From a checkpoint of a small transformer trained on Wikipedia: a variant of Adam for these matrices.
MLP neurons of a small language model. Each row is named by its layer, matrix (down: output weights) and neuron, and shows model dimensions 256-383. Each number is 128 + 24 x the weight over its row's rms, rounded and kept within 0 to 255. Numbers have three digits each. A neuron's up and down rows have the sign that makes its largest values positive.
A block is one neuron, or neurons of one layer that tend to fire together. Before each block is what it responds to, as a language model described it from the Wikipedia text at the highest values.

Description: Mid-name word pieces. Second word piece inside foreign personal names and words after a short first piece, e.g. Me-z-eviris, Be-en-ey, Jó-ze-f; weaker on sports words like Championship, place.
L3.down591:138132102138094142142159115177179159102156142126109117164148122114120112137109156120110135116147115149156132114109128096116155156101089150117088101166146156127148116153129157121131091142148119144176159149091113144123098121117150126076146139126126143103111165157128108172147154169108150138138121127142126158152094103066125168110135131155119152095080126105122073138135132118098154138105
L3.down674:138131123129165115129100115112149148148092109119112145148158141132124144151141087162130139141158102095117088110125119128089110102130127136138151145099112100147166121112167113120094106111117115157148105159153131120081114087107119138120137093132149163127144124084158129149111133160128146162168139126110111124117109155127126136123137149128129121127083101111135129129159110114149113110143

Description: Preposition "at". The word or fragment "at", strongest at paragraph starts in biographies, like "At age 13" or "At the time"; also "studied at", "within", "toward".
L3.down489:133100136143116112113134131141082140118127136125121118097161141126149150159108162135152101143080096148167124178166078082087151110130154081170107150127116166128148116154159116118131182154095133154107151118126149136175115125115162155159166101141142177126130139176121064133156108164136138173139122117117142181094117103114098115134119149128131130099133117140127156128135111115125108130157
L3.down819:095086112118113115137127144126124147073150129107124106114109129103157122135110142117186093100120103144127129120119140148105131106117167116141152163133142109159171145139189137131143122165142147120084149120151131087132160146097142143188101132114149129113171113192132103124110131133172163167136113109153167136108126128086141085143124118155132105117110122151097118064117128103115126107123

Description: Word-initial "in" token. The token "in" opening a phrase or word, as a preposition (in 1896, in which) or prefix (in-jection, in-hale); also of, on, as.
L4.down17:142177118105145143136092114153130145120137158111149150136129121147096131131166134131100108112147125111161129099092104127074123109130179121134112114107126165124152133148189118111114130048145074108125169110097126139118130131121115169115114159138155148156126114107157106131132106124123164129102098118155149165123120154129113125133100163148108123124090153140142139169141125121081131200087
L4.down594:130161136114133117132130137134127149083154142083133176119129142154128157124124144107117124144152132142088179162091139112120094130082182142173149139083097085104113089110177122129129144134155114147108097118161097153083120116166123110131137150127144116125095081128131078132121120145124148116081054129121103120138118166139121121141136139094126122134137144122125124136114120130117134118141
L4.down837:123153154124084151100147119112110139122127140135159128133104160138129124091117103155147211098119139118102155054153096163142162121153112174134109109116138140125111153136161104126158148118155057128138123101166136160107149141154139104124113144152182147101117149130130143116131104135119190152090087122134105112119081124140118155151093133097157140120141100145165089085138099132118133094144
L4.down1268:133183110108113121088160128118150133107174131111115114161143131099124147157137169127103152161178155130109152114148157161124126145121131131127117134102110110112140123154114154139156095127163127098126081102150154134118130093070130078139139125115144174070057095105164086139143096159098135138124080088133137144137128183116177143131132154142110141110127169164141168127151125079117151103116

Description: Word pieces ending in a. Mid-word fragments ending in the vowel a, mostly in foreign names and words, such as Sil-va, Mount S-ina-i, VG-l-ista, H-ama, Guer-cha-is.
L3.down644:134113108146143115136102174134127129091130108133157084091120133111101130110121101138118115119082147117108100134186153120179152126152130138130134141135131135172146124096163067120157153108165128106180103146133130117102132148098127125149105099118137157107188099158184109139093113100154088139132147138143115158082120102174108119112173104101116133135112162130120132128098125089109159144165
L3.down851:116164108131113141116118151127127114119114132103142149121148102108113118133103166117067105135137151093103147125131147147161142111094106122126143163099141117150117140114195127111188174177134106130128120151136149079119119112101130141171140140145167121125184134126167158133204112160155126129145101127116123134131159114139122128150107125149124164109103103119159129153111116143182129111163

Description: Mid-word subword fragments. Short letter pieces in the middle of a word split into several tokens, in names and ordinary words, such as che-m-ist, Gu-im-arães, Osc-ar.
L4.down170:100111115152107089123159131156132131165097098122124109145093075142103160173123079103136141132130112118150162124142136158147100110127141148112177123141105128095090164106125066099118076124137122100144148104111097135144112100163133119146158141105102102138181150100115070146136101126148155132153116125133143106116115152124182134141096114130131155122135152103092110138119161134124111145140
L4.down622:135135149123136128126114152080166170114150135114066091174109089123140115146082171108110109131134141126129159121144120116141090141094125099193164126112098067110149146144105113133106089132101090140108128102117124186121132115166134170080121135161117141157136128103117148128115134123141083114142139170103124132114129118151087134120149126100126142102121120118152099108123151083095096120098
L4.down1097:117131118159141111124116100119128137080114135129098115115099113120142130147114117100128162121150082127132096087122205136139157125089137133157121125116106164125116174098129115115154136132116124141149108101137098117144101136094166126134086117169106116119103163152120141126162147133103118152105116136136115093110118123113120140126145123099136153130127100125113135131102141113160124127141
L4.down1263:115167146138106116118133142132082161143133114076135108089136122088109127161113149150138140120152115077164084115132159124138112172108142129128094115154114095114070131176084146137104182140120138128151118119171152123127131149135137071139104055147135131118129114114132123138165107126131121133159106210097103125089181127136147163113179131165152148106120165150129167131143105130128124129123

Description: "one of" partitive. Mostly "of" right after "one" (one of the first, one of the most famous), plus quantity words such as many or several and the second piece of a split word (h-ire, kn-ew).
L3.down213:153117161131140074135075037137115095147150125149059127146169128114143121105119094124134130121135129163133107128125098110151147134124131157106117116109159103147110097131178126151146080125075150121135114125148131126147072131131129102120145103123142128123128102146145147104105125160138148094118086165129116154100131120145129152117126144137146124140104148127133110132121139118151138118116
L3.down730:129137111067131099112160116111119145174115138141109117135134126140106114077135102179147145118106100166074132119106101123160152146152130143134148142123135132135119166147182179132120122098128132076125115136154100157090094123110115098127118136137125153138114157113132127082161110130173145165089108104156147101129132110133142126102098077144176132134166118117172153092124147132136129166125

Description: Name-final word pieces. Final subword pieces that complete multi-token personal names, mostly first names, often Spanish or Italian, as in Ignac-io, Nicol-ás, Joaqu-ín; also place names and other proper nouns (Dou-ala, Montgom-ery).
L4.down8:148139090082112119126166159133178150146136137116142153135120078108148150132140098200129128116078129113153088119141144122120128191130150161131123139129130111123113153117143123117106102130125153105101144140175127093114156076118114142110150079105104098138136152129101117149166100124140099143163139114142109095127142108150114130160127113175134142130128164110091153090159115150165113148127
L4.down80:145107151114139103119109104130125164109110128077156141116162137125125113178129125144138147152162159148171130123094114162170148113102137142186122135140085159113109133123128098068121114149108079115124116134157107088131036112067102117098143134126131066129145109145110175118139136085147115095182187135124129142090131168183150124132153132158126130100083107159134129147152112174114122155117
L4.down1142:134143117128150126115155131146176077129128129121176155104142122141130137092118184166142119160120138145085112135164162144133202113117172132153109122126120103137138155130150107149122149136106128093097101120123098134150131124104134098119129115113116137152101145124114122118086148119144158112129117166141115123084151127127180117081084117124151106118137115174120121152163164090134126117081
L4.down1389:158127103108123147125143125134136107097114104105185146103202086145146108154106128137134156148132101098176121109124143125137150115099142125164142133151122113106126118138180137099100125140156187097132116119160148125119117145134132116117159151089119143084174114111147082135095134119092110127150127135150115131114127155093106106117125109128172137078120145147092100091142110118137141138113

Description: Verb after subject phrase. The first verb or auxiliary right after a long subject noun phrase, such as "Camel racing has", "bisexuality are", "her research is"; also an opening bracket or colon after a noun.
L4.down44:092107071193142130120096147125105125077066117156123121160140156132108141165151161099147140148123133122129108094113122188091130155132148095126163122142122150137139106126204153128105100103115101126162156156157093154083161137103118121077130108130141140129132146100133097159109152153154151100149154152128146142115103117108118128156131096103178135104105106137108087167148141128139138139108
L4.down727:106146086141114093135096138116126159120149106109137122143135146106101155123096174114151155125141129117144106116101112089108120120127154112143138122111108135127109080154172131147126092134108103122074120156118071090124145133133135108122142144143104130051144141145156173120179110115140143111142135117100144132128122157112145119123140089090152113096177141123110142123151087093146083139160
L4.down884:129115131157100136158130077113138154099128119165162125124142137152168158151139122192139137131136162111108117101098111141139142169138120129115163137087143143091149145128131116168168147132135162144112122109084136100116157115143137088143118130111099113123114167161143113154128075129139104103127104121161170132090149177138127121119169076107120144100131128138149137132172134138118128112134
L4.down1065:132149117082122111090084134150106116124120134149124113118109163126102121113167164119139149081110095094119106157096153167073116120138150084197143114135117153109097101076098151132147175128101130150151114148129134103124178102106138128129080133122120124132096118108146136138116115087104112131094140108147121151121102127170088122103144166092139163176076149133095130120100159090133163140155

Description: Sports-career prepositions. Prepositions and separators just before a team, opponent or season in athlete biographies and career tables, e.g. signed with, win against, played for, 2007–08 |.
L5.down397:067135135127132151137103120122124127156120153124138147142122152159126133156115107077120153137144152113118159105124127134110120102113148156092123114122113124142153126079083128105115124139145151102122120150131100117160152095091125081151092118139135105145128127075192133153113161105099165122157162140124137093163119132134122153144109101135127076134098119125064134102127106121126133159133
L5.down508:158124142128138121128156112104098123087158116115138134135155102153123104130168125087147114179154116090158107165138116067093134127107146130059112133135108095122154143155170119104113146149148141142097121189088177126135073125160128169089114146133117146111153117110105117136117136140137144107131167150142162127167148136109112131139038156158153111087133134155158131147135137143131112144105
L5.down909:120134133108196114151112085121124170104086146124123133114081142109159185102081145146140118117144107174125097182134085131113151106086094136121118135108140158086127173102156117147146127133097140075154131092158119138105138115122130133118145097096141086137147166161166121157071131112141141160129185111129143169124162094156157075114167099119126109123126120136140131130137101145146109127068
L5.down933:101161118130169123156146120127108122136133117147113036101141123107113073110157150126094114121134113121095170165108115122082115130140125110118109151167149103107100101111148129167145161117120163167130170119137126138158156095107134102138123142116111126103134190109179158136117108126126131137069099151064134168129136141158128176121085119121137130121142115137126139092149131110129149158076
L5.down1121:099157133111166132135151120143116106109123145128132131165174115142132171113141133122126087129140126098111159137119120138124130091128126128121136127131120064171143128136109140132112157102164105108086149121138151106139145118108154130126157096126117138151121148142117128136122118140080121129155148106124113155157132118083095113152138147159128143122119143136121083100157098118139114149139
L5.down1276:171141154120140084120116110146116134127168148122114137087130141122108163154127118163139143130133151117142157136131132130155092132112114127126173101113174118105122123114168080141121156107118154113139081121161118153086154127108123116154131104119123111107143119106118121109129140081135124133126136145133112165165146148144182153160119125138138135140107105122165153145105105174137117111146
L5.down1352:117171114155159109118126135140118147126158109079161076153135112135127054123103121133124108099151102123144117173119101129140136119149151121123132137165150136113123163116118125150152121113119145088141131132139150144107130166092155150110117069124111120086123137118129127095111106140107115148133130105160121112136115084125134115153149123141165115102130117127132122072173177136132132180091
L5.down1432:171118148115159127159107150097133145102143131117133153087154159123104088134071115148127133125103109138143137152159108125063175116127101187113111116143139157130135116166155132108145122104156131113090135162093116148149144164127125161140126077154106155204108147166128107117124102139122125100153109099090113108128137142130166145136079128158135083137110112101148110096142149114101153099118

Description: Prepositions inside titles. Prepositions joining a title, award, post or institution to its field, like Professor of, Award for, Institute for, and also "Most" in record lists.
L4.down345:157177113136129136102124129121119148142115102145140097175113090125114129105126140162119077099103124110098136139124141153078093107133127122109131125155131126149112138123111088069137124102132146108162173138122131148151104157106104130117120076151125108155126136148103113142128132156135127143129170160115127136096111116149134156179111144090130166119125113140106152132135168117139112116102
L4.down527:157132146157124124159156099131093141144127124136157125124168127134127129133113146132157097101107135143128101122112121122129120116127132132110091178110160106161145122137137082080154130128120134118123108157163081147155152075146143147118146131121136137160110153144087128143129106098133071149096143120140132144131140147158160079097118148128140160149145117134082096145135119098114145160181
L4.down834:178163177109148133151147113132139132156126097137101104140126123116123089104082103152150095149102151096142125128163117129117137094133118180113123127095158103133123124115167126149115120099172144149174108143139144151172179117164102109141123126124130134129114135137099139121170160155146097145122169120128114144160154094091176110174158118131132137163159141110164125107129157083121120130115
L4.down1352:155167131128112109121153107143115133148145185097136111161093120126084122082157088149134144161107046114156143139157161094082150114149163127158103106060119136093145147128114095139144145109133084108197142127144168116123123125137125142088123136166100131091122139131130117098116137194116139142084142167117132125140101142117151129119123156156106148123134120132118143125111165111106132126155

Description: Sports career transactions. Words for player moves in sports biographies, such as signed, contract, traded, released, named, plus team-name pieces and season years in stats tables.
L3.down145:132111126105121077133156118123102124145112099109139100087123105142108138122108126140106163137116130147117116134085083119144113138124132143134144172132147111146087141154164126131167146111157168084148134120145171152132116132138107124156099109146117125150138125174118094143102128107140145118121162142132165175119153152077139130144078087173108101127135102144147138128118115126170102118108
L3.down1295:165109105105108063101151158109120154126082138147115156094109138138110126162129141162092143090109111102102126072123127150173141093148120147121154123108147109115123151079156146126137145108126146170133153094156149131138120105102144087135103152115114094131148092155116149119110131147140119144134141126149092160150116119118129120157100127129140102183139127167067098120099096104115093117113

Description: Year-range end digits. Final digits of years and season ranges, such as 2004–05 and 2017–18, mostly in football careers, plus by or with before publishers and clubs.
L4.down420:130132099113148147092157102137139093115133129110157094122184117120079129137110101129132138181135115126163144148103124131174149162157118126096130105107169152168190160136181159116127144131158134090127148141110149121120139152079117108123149122155114146103136103170142076144142093145109095148153165147147140156149133149093123150151133146145139142132132145151133173162119131110110160123167
L4.down930:087092107075114116108118135124160094116129125123130128172105084118120147139122151128111117095126083120128115144174115126129146180133117129152096124137131118124087120108146114106119173138156111109115170118155126069122109122132171143114152108102134089163121106139134127176112098112120132081151126173097118143133164171126073145139163156169141050145112127103132120110127132126142114125129
L4.down966:110094071104138136135158129135096120147126120109121104153096128112120101122124153166121138121143128132165095149116043108121105120146116093146147146139146121140153110131138155142127148104123090104129102105179105114138116115125129151134133109128085123099182158166148093115137077083114107179153142126142134157111137126136160083111102140188128095097170123143104163101149110115120099140107
L4.down1315:100148093097133147097165131138052162136134118143114113145150153148139126110175144170164144141127136112124173133115096106101151096113119160141176157136160093115127143103177146147106123132118160103087127138126138125164144082122123134154131119142084184135110121130154121165151125156132158131168138128103148114107209113113168168112138147167159078106166122131113112144109135152146117103134

Description: Mid-word subword fragments. Short vowel-led fragments inside a word split into pieces, right after its first letter or two, as in h-am-let, be-am, se-am-less, gro-in.
L5.down43:126148092129139125109155163111145146111096099156136158154160069129096077137087120076107121116115156144188177138134119156106064128151120126108132150069149139123138136173134157128156190136094137152134129128166098131096135124086128084149142125098106097135097140159145121133114170114186110116132142132130135139116143155158150142082101118117155133153147159102137102149176120103160112115097
L5.down179:135141126145113138148154137097184117116154146135125138171197128143113132126159151159077122130142109161120139138133120134117145137109132128148108154124099114094086118133127164124149130158157118112138096126129121109122102094125130127124144096120126136108094114158149151154101149123107138180111111141136149170120130149139135150117116116145146098188116087107148145115140130118130120097107
L5.down526:094088118134112122139146123096122119127132128095116085078165142126115131128126152077109138111114157119145134132130162109126114112161108091124124090121097094142124117110123131145118121097120137147129147069120157122117143106124126096078143121135119138193121160144093131137079135102109126135100185173080134152160122099148113113133072134103132123119146098132122117089132164122130179116120
L5.down685:109157132119106134076123099144122154143139129147132082138171135116128111123130149116160137181086114112134164112132124128145116099144118096144188143113115154114136147172136118115158118114127121107117143149149113080143136143152073130121157111113140138140130130075139137132121116116119126101133132113175169125064111141133139108151115135144158184140162153118185134158125109127130111116119
L5.down719:126110104156167145094169087159099144111119155153145091161106151162144116118140111160160148116132076121131185176090120123149117119127148099137154142149145106138083130110130125113096145162101183125128148119122123158109138131122112118137070141093132134086166099166125135125069125122103135146123105125096156120175105127099107186124130128137141170173143162105119128102094115150135096121102
L5.down988:171136130163101167118133157141126180144125121141111150119121141112144098129112097126113087149163108124106095139111131115127131124134104154129133142154138094131104128108150129130135141138157122171116134062112117130126123141162135146175125131144143150142140125148148157108163138147106132114111133122075116096111165124152191124089137105166130123138103139111126119169118157127094132106188
L5.down1169:117081125133125156120094144167118178147158115105169152128144109138136100127118131127108116137090119124105126124124113136109102080109130151121185140135116135131102116138106120125129100114135152115099120137148157102133126166139092122115102145126124126137137134151148100122183134155125132111127105096095159155108106101122154096103098143113144127112118096137192096097141148116144096159189
L5.down1416:139097137110111136146109128115175121086151073139132142181145124118084124128140121132133167119105112055162103160147134153156113120150139155121119127111124122112158167152144155143106142098133114095113113154078098116086144189105159105134169145101132113137105104110120116120162121152138083123154155137138154147133119150171182129106076142129097129121137133151116100113106141130122163114148

Description: Main verb after subject. Fires on the finite verb right after a sentence's subject, mostly past-tense "was" or "had" in encyclopedic history or biography openings, e.g. "It was designed", "Miller was born", "Republicans had held".
L5.down13:144118147137126132143111131117143152160154118130137117115177140121132152150141133152127147130126147194130119075127121177106124129121143130113188114119109113131104096115221115135118130099094038100101147142129150129103131120134106131099138124137099122102080104126132128118139105128106112102124095136180166103110156153139076149143139106118119107118141112149133141091139142151120129091113
L5.down341:166116106122103109128121136123101194125156128155172123140106154126154165166076113141114114160143149145124128146129152132123127145126119120111132106204111131159150146150150097129128124125152086122133092140073164073169098143120118159159147081160125129110123098153117120147127146162178112111124138106085157142144128124121156185132156135155109127143145130106121127128170151128132102100143
L5.down380:108081119119133156191132139133120141164125125150151148148147125098094148160149098132105111117152113103150146133128126145154085182139135131126135142087130082135088145116152123101155117128121103113097134144153115145140158102139132131108135114117100164133129121137105153114125150135115147130071123119078096114154136143082157113093163071146162089164153105087132148124172126116114151161066
L5.down532:117146153117107127152113136142098119175087161151138133105115153138117138120136131158144121109166084164150134103120127135114132117144150131153138135153130147116102127140168090136141098113118140136139132121139147133137145088099127181114101149132108164160101087098113107145143160118110088112078146131170148152133133102118126132107096110131078127120130130083149118166136167114109091134091
L5.down784:152119107148083130112144136098161159129128104141164136154136112103103127058115084118130136157163148103166098113107114115127087092122098142108154158123094152131157121112140140122141128119139131110121128137092111182139088136156095152125130100169138129126107106139118138085097130135150123114144106133124106115110149165126076119093198136114113101133133151142134121125155105101130111132130
L5.down1098:113105125163123174143114103109121107089115123107111147148127132127134131120085135090187135151110121119129125095119125139087116140130099117143139112127059121102102120137158130137112141139110051162164126095119128117099114143126108146141170129127122136122118103154162131116091120132085133137140101145126136113110173160124141094105116098121110122122109162109150103146157139082111161122115
L5.down1296:140105073137156120116141093101146143109123186136129167120114092100144151142118108152111133084149149119137134098139128119078111092135092143118134175148130094116091153146083121133112118134110108154108135125126135152124108133106125143125146137148079153115157104095141112176113132142172150118150117123146135119152168137119099123067175134171160118173158112155151141134119111121162126082125
L5.down1485:166155135124104127105196106113139128086101168131122103150155140157163127134158103163136144116133090169167138130090128119118126116128098137111142097126111128124146124121207135160114121109109116124115171156146117124105155166119153180117157138125094137121166120136126126139155126109101142144130143109115137151158131144103099142094149135113152135130095143080133130117132128140122116134165

Description: Clause-opening prepositions. Prepositions opening a new sentence or clause after a period, comma or "and", usually in time or framing phrases: By 1633, As of 2013, In turn.
L5.down14:116170137146160123068126120157150161091176124146144153161112128145144145129159143116098139107129133148158128095139121128099130125175159136142160148152153164156101110110160124119111142102135108159081144140176088172159152104101123154120162066112110150101083124136137122148086139147084112140144155100136118137156148109104138160129134116146151166129091102121121158121139119101149123110121
L5.down359:088105137131125145170165143126116187129142131145101128131113116110096147152115152140160132105101105146139125115103115133123110139108099188148115128125117127099112111109105128131139154121166124118126136126101160160121110159144109170147156115114120122091120109143116125096210155110162163098083163123140121112152152122116164123115122156124167137144137147133150119105137095128104101124127
L5.down456:149170160132123158164157116154126168110153097142137125115101088133105105143144134161152103125133134134158166140098119126088076125101139173147134127128135089122105143164167124121176123095168141111145160105127119157135138101128093099111116112142135133115084161135127139137099110120088144177117155138137140145125119100117113142157110141142146118081118120148165140178099117136109129138144
L5.down800:121090136105169168140109129104137136126149123137155119129104163173156176129149149131114160121143123162133137131101108140083098112121138166160173112101112120100122131144104112137149101147120110088110188134160120156137164111128152137143130129107156161107153098137068083121104131116102140147112054123136138123179087147161139130123087142123110123119093109113133135126145173103139129098109
L5.down812:131106111104115079129148134111110149087099131097096128144099108131131107102111142129090133155090155114137135130132140135054137147113137152149163115110146126140113120126145105117086136131104105111124104102174147082113129096115177112143133154105118132129133126070117109111138148120126146140147087098116108133124191148120108144112097171109156135163120140155159172124125124161118163118121
L5.down874:097142150165102132073144126113133119115115086119138099092146113097136151113128177110122118147141128134133168125132110113110122118102148163141127117132139162160104101112141110111128169102142185125075094150137146139152158135177112093175096158113126106119145092133149131128211159135136117141110104125130146140123102104131121136115116120109088120114114147141097145133136150136110104128150
L5.down1310:172117154136139181133109151116112142140137096133131141103171131154104110141115113151162090120182106150131166154112134171164090123124161139175105155101133163135138126135140143153101072095122132138105119135163119152160145112137116118126164088106123137131118166101142118141121106118139085162142119128114112160148112165159143136161091175131118128116111092132133143123146155120122159152131
L5.down1361:124136088101151134092117154117133134109146116135157097136148129092128141156107116147157102122123152140097147131136084098088096140112154099089158149104131190122113152121169137126115072135124113137137168134156140140099154189148125146153113099180084133123142084125124126141097111176162134199075107115156128149125136117130160147140089129145111106125140085150140134162129120138153125118118

Description: Partitive "of". The word "of" right after a number or quantifier naming part of a group, as in two of, many of, one of.
L5.down84:097143103120093170095107079142139125114088141126122121148089122143150122151127129153147162093116126154141125151124134085151128146104119115111119119130147159123135150110121106111118100127090158105111146131139159114174063143129143089123128119116140107148157111139137101124158115148134108116157171111108162145113100120136161121136080141127124160125128174116122141122135082143137134144113
L5.down139:131143101134094177102114124078097145112162138128126134131162142132137167136121108133139089168090154138133149169129128118113147109149132094098153128107153100136128080134137088128077093137147131123126133105158154089140102135164136101141166135101130120104128155136147115111151073132191188132110141148138081079088143109125106096120164142124112130138131079118116138127105153117152106109106
L5.down520:096133117124083103109131129194140095103130151152153127112125131143146128157123154137093106134143116132141132142109119089142128079117167128143123139129133126159113117110043108133133115132127129136116142116148087091144105129116069133181111114139138117123146109122138088149107117110107141072122158127112119112128098111183094115086100130135126146144142106125105172107126094134121168102133
L5.down578:133135152105167122088109124156107128094125151109111117123139148138107145152111104095181110095140134137133100135099134132095134089136128134098154128132096149144127168132146117094097156130126154141124119147141151112074101189138134056120103111113162133116105133103115152093143128153104146126112129125110140086134122147157125154138132138110126116085120170150154139137115166137116166125179
L5.down687:130136098105112105089112119108086140145114152123122190129170172119141144099115162120108140116100148137083147103094119122097114142175127128157198109153109130106177103080182126098155147122089120128122124131153140115094082128107140109135130120096161119143128148118144154156143084148159088085143095127173145126109126149107160134148096092124168148115146126105084107153192132138143124133145
L5.down1283:123166097113130110120156126114135164081138162149114083158150152054096165128119120107126131107144114150138113079150145117144138068147150172109095129115108133120082127108129099110103128140137158111095141107098136097198103132157174126116150115129100133183102086107111111111138124171181137165110156118075125126124107123131109143128136121145135140122126148155125129159136095134139129136135
L5.down1362:124164146103145137137105107125154135119141133089091125123137122162132130129131111145143164105156100130084104139092099118123176180105096166093177163153123153114124162137144114086094126128194103143112172154141143098109071150124144126068127137124134140143121130164130132148160132132116138169135155097132125104099109148113142143115108148124126129103152115140093109112119172148116117178089
L5.down1404:116099094133159052115141124134102134144119140122124164173179150100127142083169129149170116135128118148119135153146106140155147132109091121113120125154180171079117139137142094107161095131124166127123131135123145120106129165112180124128120125110120108131119119104128139122119108160148129135117120120135143146121075150146135114127128197138138138093146151138150132146142151110106145137108

Description: Partitive "of" after numbers. The word "of" right after a number or quantity word in partitive phrases, as in eight of the, two of his, one of them; weaker on scattered word pieces.
L4.down63:065171093133153093133126120130147116117132108083101136131122141155157099161137148112091123123137134149124121139124134152132165133121098139159163195176085116120133150124142159120135116133106163106124157143110113093145051138121137169150194153117162076111162121105136148157197150142160130092184141106135139137087131144178140170097137133128178136131092158096111129108081157086152110151096
L4.down91:120117095118157137127116177144103092091114112143119160125158118097148129142131183103121133137130128135127114118106103134124129136140130124106117143130147153152144130124102171113088125116076138125121142120124107095150111140152155173084117105125112082141133113112146077170193166118143179108137119114107128141122158124134131130106136111122179125166109127105118151146137142091116104139122
L4.down143:132099094143145123146145123143130132141144158120166157148139140154176123135112136139113154139129146109118147157122110149103169118129132102149144160128143118170174124107123118172128098116150125118064169168131064100189080110116131108122123132084121128142125136152125171116084121103131105080164135120130152183113132152129149142122094116109149153118099110102109117167144120146126146204122
L4.down1275:108122142057116088103135101130114121173135141134106144139154125152127128160121146140112175134133111133109156118120116096131136126135128087100132130105180113131146144127119144144159089117145097108094153109112165120078093127103108111145130120101132120129086119167145125132149106151111172163133151090192162156148115178084123129103121130142140136114152147105128105097113164137139125140115

Description: Mid-word name fragments. Word-piece fragments inside foreign proper names, mostly Arabic transliterations like Sharqiya, Shahnaz, Izza, Assad, plus occasional "my"/"My".
L5.down279:123123170082168118118136115096128160116168173122111140091163174115085144170128109121166150160143099141119084146155106123144121096167137137100134128113140137135131136167177100111095126125126128167157097134132089097145101141131176094100166137103104105123114144130119144118108118104138121108149114132111149130136164212160172111106117143166125139158115124126137194095155151133131150083153
L5.down439:153100156119151139123114181175110090125135124154100116103131121162132126175132121168083124145147117102127105145146133113101158088151110140144141108152168146129089082115180101144178165118154104166126082110106136110100110142098150105129148163119128148091141099180123133109139159108124093109083147146100141101147096127104145169120103186136139082154127155131125136110104109135137158167091
L5.down595:133120083151077120108123143138100113159137089128127108147141098141139133148089145139091123145137121134149120147147127117148112099135097159125188124148117096088083112137118123099160110073124106125127105072158121096169110145121158135105141138121087116099155170128168098138174149136123106132051142128154106191158125136160114144137138117143146138144136115155101112146135147130144122099118
L5.down667:102116126104113137139155132128159131130143139106115081160119103135161162114095088162103154147117120136175150128145166097170096094137163188109111104154096083105139101131107145089143152099140123145091134101111122141174126155123125088131132115153105091102163181127111090123122142142118077105123126155110131138141153176143159103113136149115150127165101120150128153157090135145087106086134
L5.down870:147129127127110145178135118155120150124115127115097140160133125145089158084146135128122165102096137090123097113129125096118144110164124153117111129136124100139136110120154123103132106130170140155158156172171128140174127119121139128087108104151128157115117113145147104154089150125104121146154120132124136099087084160159130117120131117115141125121101144160134129173111137125146137178104
L5.down875:104105125101097127105120157142115096087085089137168185109156138106091084137103138155106119120146103146167146141119165107180166120177124120104137157119133087128090109144164098129125142136090097137082145124117113142144110142124131097148144170158141138111128173103156164143069166111173119143104129119118129165138143161151130115134102143132154124195070135129158147116178145191071114107131
L5.down932:119157114134132164078153082111102186173120129091133163124076121110130119139100135087127080137133155106144098124122113143150113107126166149111102101148134102132112111094103159128128128106141091127134135141099155103117134161118116151144135118150111081172161164112174108111141157134146143146121117133140123145111125132142146121115130122139150169107144179143155149130165118123100121099151
L5.down1497:130115090117074120147164136160152105138144146101143105059151119124161104143166161119095181148121115123168131096093121174121113119126141115159174151116115140099138152131147131132070106140070106166109086113098169111112147130163110120098111162128164136146119176122136086132104156126135172154142148141177122087092125123093130113096119131170117159110119134112137117137119115128102096107103

Description: Medal and rank words. Medal colours (silver, gold) in sports-result text, such as won silver medal or 42 gold; more weakly ordinal suffixes (11th, 5th) and rank or result words (fifth, highest, defeated).
L3.down178:121096171117106183151084086145138132133116151093172126178082133109131124127081165122146157105084145130169118113125178079149136114096128170129116115125141099122159153084146141101141125166139126138126131121161131129173143132138119113081174140115146142163126113151095155106112123128121128143142081130097134135162109143119179129150105145077118136092110127117125097146093168148129139118099
L3.down384:137124083144107132152107088191120162110139134095148144127149142104168109124142107148164108121091155094149113115152145112095078135103139099147143127124138112094174137111171114149088153145135151120142123081134132162138085152148129135107113178116095146125134122181127120110093133142160161175101127142168143112139164131140113141111132114105134139085152139074125131104133138095129172137113